Weights of a small GPT-style language model, trained from scratch on English Wikipedia: 34.4M parameters.
MLP neurons of a small language model. Each row is named by its layer, matrix (gate and up: input weights) and neuron, and shows model dimensions 80-143. Each number is 50 + 12 x the weight over its row's rms, rounded and kept within 0 to 99. A neuron's up and down rows have the sign that makes its largest values positive.
After each neuron's rows, "fires on" lists the tokens most often at its 100 highest values on Wikipedia text that the model never trained on.

L2.gate769:56 42 47 54 43 71 59 68 74 51 28 66 51 41 53 42 54 12 64 51 70 60 74 60 51 54 35 70 42 66 56 56 41 56 57 47 47 53 36 39 24 45 33 53 46 65 31 65 61 43 46 62 61 46 42 63 71 54 69 28 54 78 61 52
L2.up769:37 71 55 48 38 38 46 44 61 49 40 44 48 51 59 38 35 64 38 55 50 58 39 45 48 59 53 44 49 67 60 54 50 36 27 50 54 42 54 40 33 36 48 37 52 55 65 71 64 42 31 64 68 38 47 35 53 39 34 42 34 51 55 67
fires on: "0", "1", "é", "isation", "eni"

L3.gate810:53 57 50 46 55 36 37 63 34 54 26 53 55 42 54 29 51 41 55 37 28 41 42 50 49 44 39 40 37 49 47 61 39 66 69 43 28 55 58 45 45 65 39 61 76 64 63 43 31 62 51 42 46 52 29 56 40 57 47 53 39 52 45 33
L3.up810:32 38 36 51 50 42 58 37 60 40 58 64 50 36 50 47 36 42 51 43 45 49 50 50 55 83 58 36 40 60 62 54 55 60 54 47 68 43 56 42 57 53 41 66 52 63 62 52 66 60 34 64 49 47 70 58 42 33 37 61 47 69 37 36
fires on: "n", "a", "na", "L", "pr"

L2.gate413:29 51 39 43 36 53 31 54 59 40 60 46 70 58 26 62 56 45 67 47 42 62 33 67 64 65 50 50 40 40 45 40 53 51 53 57 77 36 30 37 41 40 39 36 53 43 76 43 56 69 55 41 47 74 34 68 63 59 40 64 36 30 61 31
L2.up413:72 38 57 39 60 68 57 50 48 68 41 49 60 62 36 37 56 24 32 62 48 70 52 67 48 54 72 71 68 34 53 55 47 53 56 42 25 61 47 55 32 48 31 74 60 54 44 71 46 41 37 47 55 55 24 45 61 38 59 43 34 38 45 61
fires on: " final", "At", ":", " set", " at", " und"

L2.gate722:56 24 48 70 62 40 46 57 63 54 31 39 34 64 65 43 28 48 46 46 51 47 66 66 51 53 52 58 46 37 56 67 52 33 58 51 45 71 49 38 62 32 33 54 46 40 69 51 36 55 34 57 66 38 43 33 68 40 46 55 63 66 75 68
L2.up722:66 54 43 55 46 41 64 41 51 49 24 43 39 62 47 51 53 53 42 41 58 35 26 64 65 52 42 54 51 55 65 36 46 63 55 37 48 58 36 41 36 54 60 38 41 59 62 53 53 47 51 49 50 64 39 56 55 51 58 47 60 60 49 47
fires on: "17", "14", "15", " all", "03"

L2.gate23:74 52 60 44 43 58 43 49 46 62 39 34 49 20 51 28 51 38 49 49 49 47 46 63 38 61 62 48 54 52 62 57 49 44 43 49 43 44 63 40 43 44 54 42 69 59 47 42 53 56 48 65 57 38 52 46 46 40 36 49 58 65 81 75
L2.up23:38 57 51 54 39 48 57 44 35 39 48 57 50 50 53 47 50 64 40 29 49 58 53 41 44 64 34 66 73 72 50 59 59 54 62 46 44 45 30 47 50 51 52 52 68 43 66 81 50 36 41 61 56 58 40 35 39 76 39 56 57 59 35 63
fires on: " same", " popular", " small", " similar", " much", " such"

L2.gate456:70 21 44 56 60 32 38 40 50 48 46 49 31 59 31 54 46 34 43 57 46 50 56 41 54 35 59 37 28 29 61 30 64 50 54 42 69 30 71 59 40 34 40 34 26 50 26 55 48 20 57 53 28 48 38 55 48 59 67 74 37 43 48 68
L2.up456:39 39 45 59 30 60 59 79 59 43 44 48 64 60 58 55 46 68 41 45 37 61 58 59 58 66 59 70 68 53 37 47 37 51 54 69 41 69 38 60 51 63 47 56 33 61 68 52 38 36 53 47 51 58 33 45 67 51 45 47 63 49 62 51
fires on: " would", " also", " =\n\n", " will"

L3.gate300:64 47 24 31 42 69 59 62 44 45 52 48 31 49 53 53 51 67 33 32 54 45 67 42 51 45 35 44 44 71 44 45 60 38 55 54 47 35 33 52 33 42 52 55 62 59 35 48 65 46 46 45 58 55 13 72 65 65 55 71 63 35 54 17
L3.up300:64 62 70 58 61 52 58 39 59 50 66 65 45 79 46 56 41 60 61 54 40 41 51 62 41 43 39 66 48 55 39 33 65 57 57 66 60 50 38 67 36 60 62 66 62 27 60 60 40 43 52 72 42 40 38 50 43 57 66 58 76 68 41 55
fires on: "z", "d", "25", " to", " st"

L3.gate156:35 70 41 52 59 69 60 39 63 45 35 61 62 49 37 55 34 67 54 47 54 59 23 71 44 34 47 56 69 69 66 47 64 42 71 45 57 62 44 72 42 52 49 47 58 34 57 40 36 38 55 49 58 54 32 31 45 67 31 33 46 43 61 42
L3.up156:50 62 54 39 48 25 67 45 42 43 54 73 60 50 49 72 28 43 67 63 44 53 62 25 45 65 39 46 61 75 60 50 37 46 38 60 41 36 46 43 41 53 46 51 33 72 33 59 53 54 59 35 36 35 61 47 56 53 45 62 68 35 33 50
fires on: " '", " signed", " from", " Pic", " Y"

L2.gate810:37 48 55 41 50 59 32 35 53 36 69 35 38 63 50 61 36 62 38 65 50 67 50 58 57 60 47 19 60 44 39 59 52 63 32 39 40 52 47 56 77 45 55 38 42 27 47 53 47 58 46 53 37 74 52 65 25 38 75 60 57 48 39 51
L2.up810:32 37 71 53 66 52 38 42 49 61 67 49 53 69 26 65 78 64 79 53 44 30 32 56 55 63 37 66 46 54 47 46 51 65 38 51 49 40 51 42 36 48 63 53 50 40 53 63 63 50 44 57 40 50 37 62 61 41 34 63 38 38 27 50
fires on: "uck", "ack", "uff", " Nick", " rock", "ugg"

L2.gate87:46 48 62 66 58 33 50 50 39 60 47 46 75 25 54 62 48 27 36 42 34 49 29 27 41 56 61 44 34 50 50 63 54 55 59 57 44 68 46 26 65 61 49 51 67 38 52 69 36 56 63 40 59 67 32 44 52 44 52 48 43 41 40 56
L2.up87:70 38 58 69 35 58 84 49 49 53 50 40 58 38 39 57 51 43 11 41 55 55 41 45 61 62 66 46 48 44 65 58 44 61 22 46 46 66 30 45 47 60 43 58 31 58 51 37 66 52 55 52 41 64 52 62 29 77 39 47 47 42 63 33
fires on: " more", ":", ";", " E", " much", " More"

L3.gate625:35 51 66 63 35 42 57 40 52 55 58 41 47 68 38 52 54 49 67 33 20 40 28 39 43 55 45 53 38 42 41 42 44 55 33 60 55 24 51 38 35 54 45 42 68 58 28 57 70 52 38 59 76 49 50 59 24 63 54 63 71 62 45 49
L3.up625:49 68 55 29 56 36 45 35 35 62 38 69 28 45 68 47 54 46 57 50 58 57 52 61 63 50 43 68 47 47 65 34 62 64 56 55 60 37 49 42 58 62 60 56 60 57 68 75 45 39 43 40 56 63 38 62 40 67 41 47 39 43 45 54
fires on: " or", "?", " son", " daughter"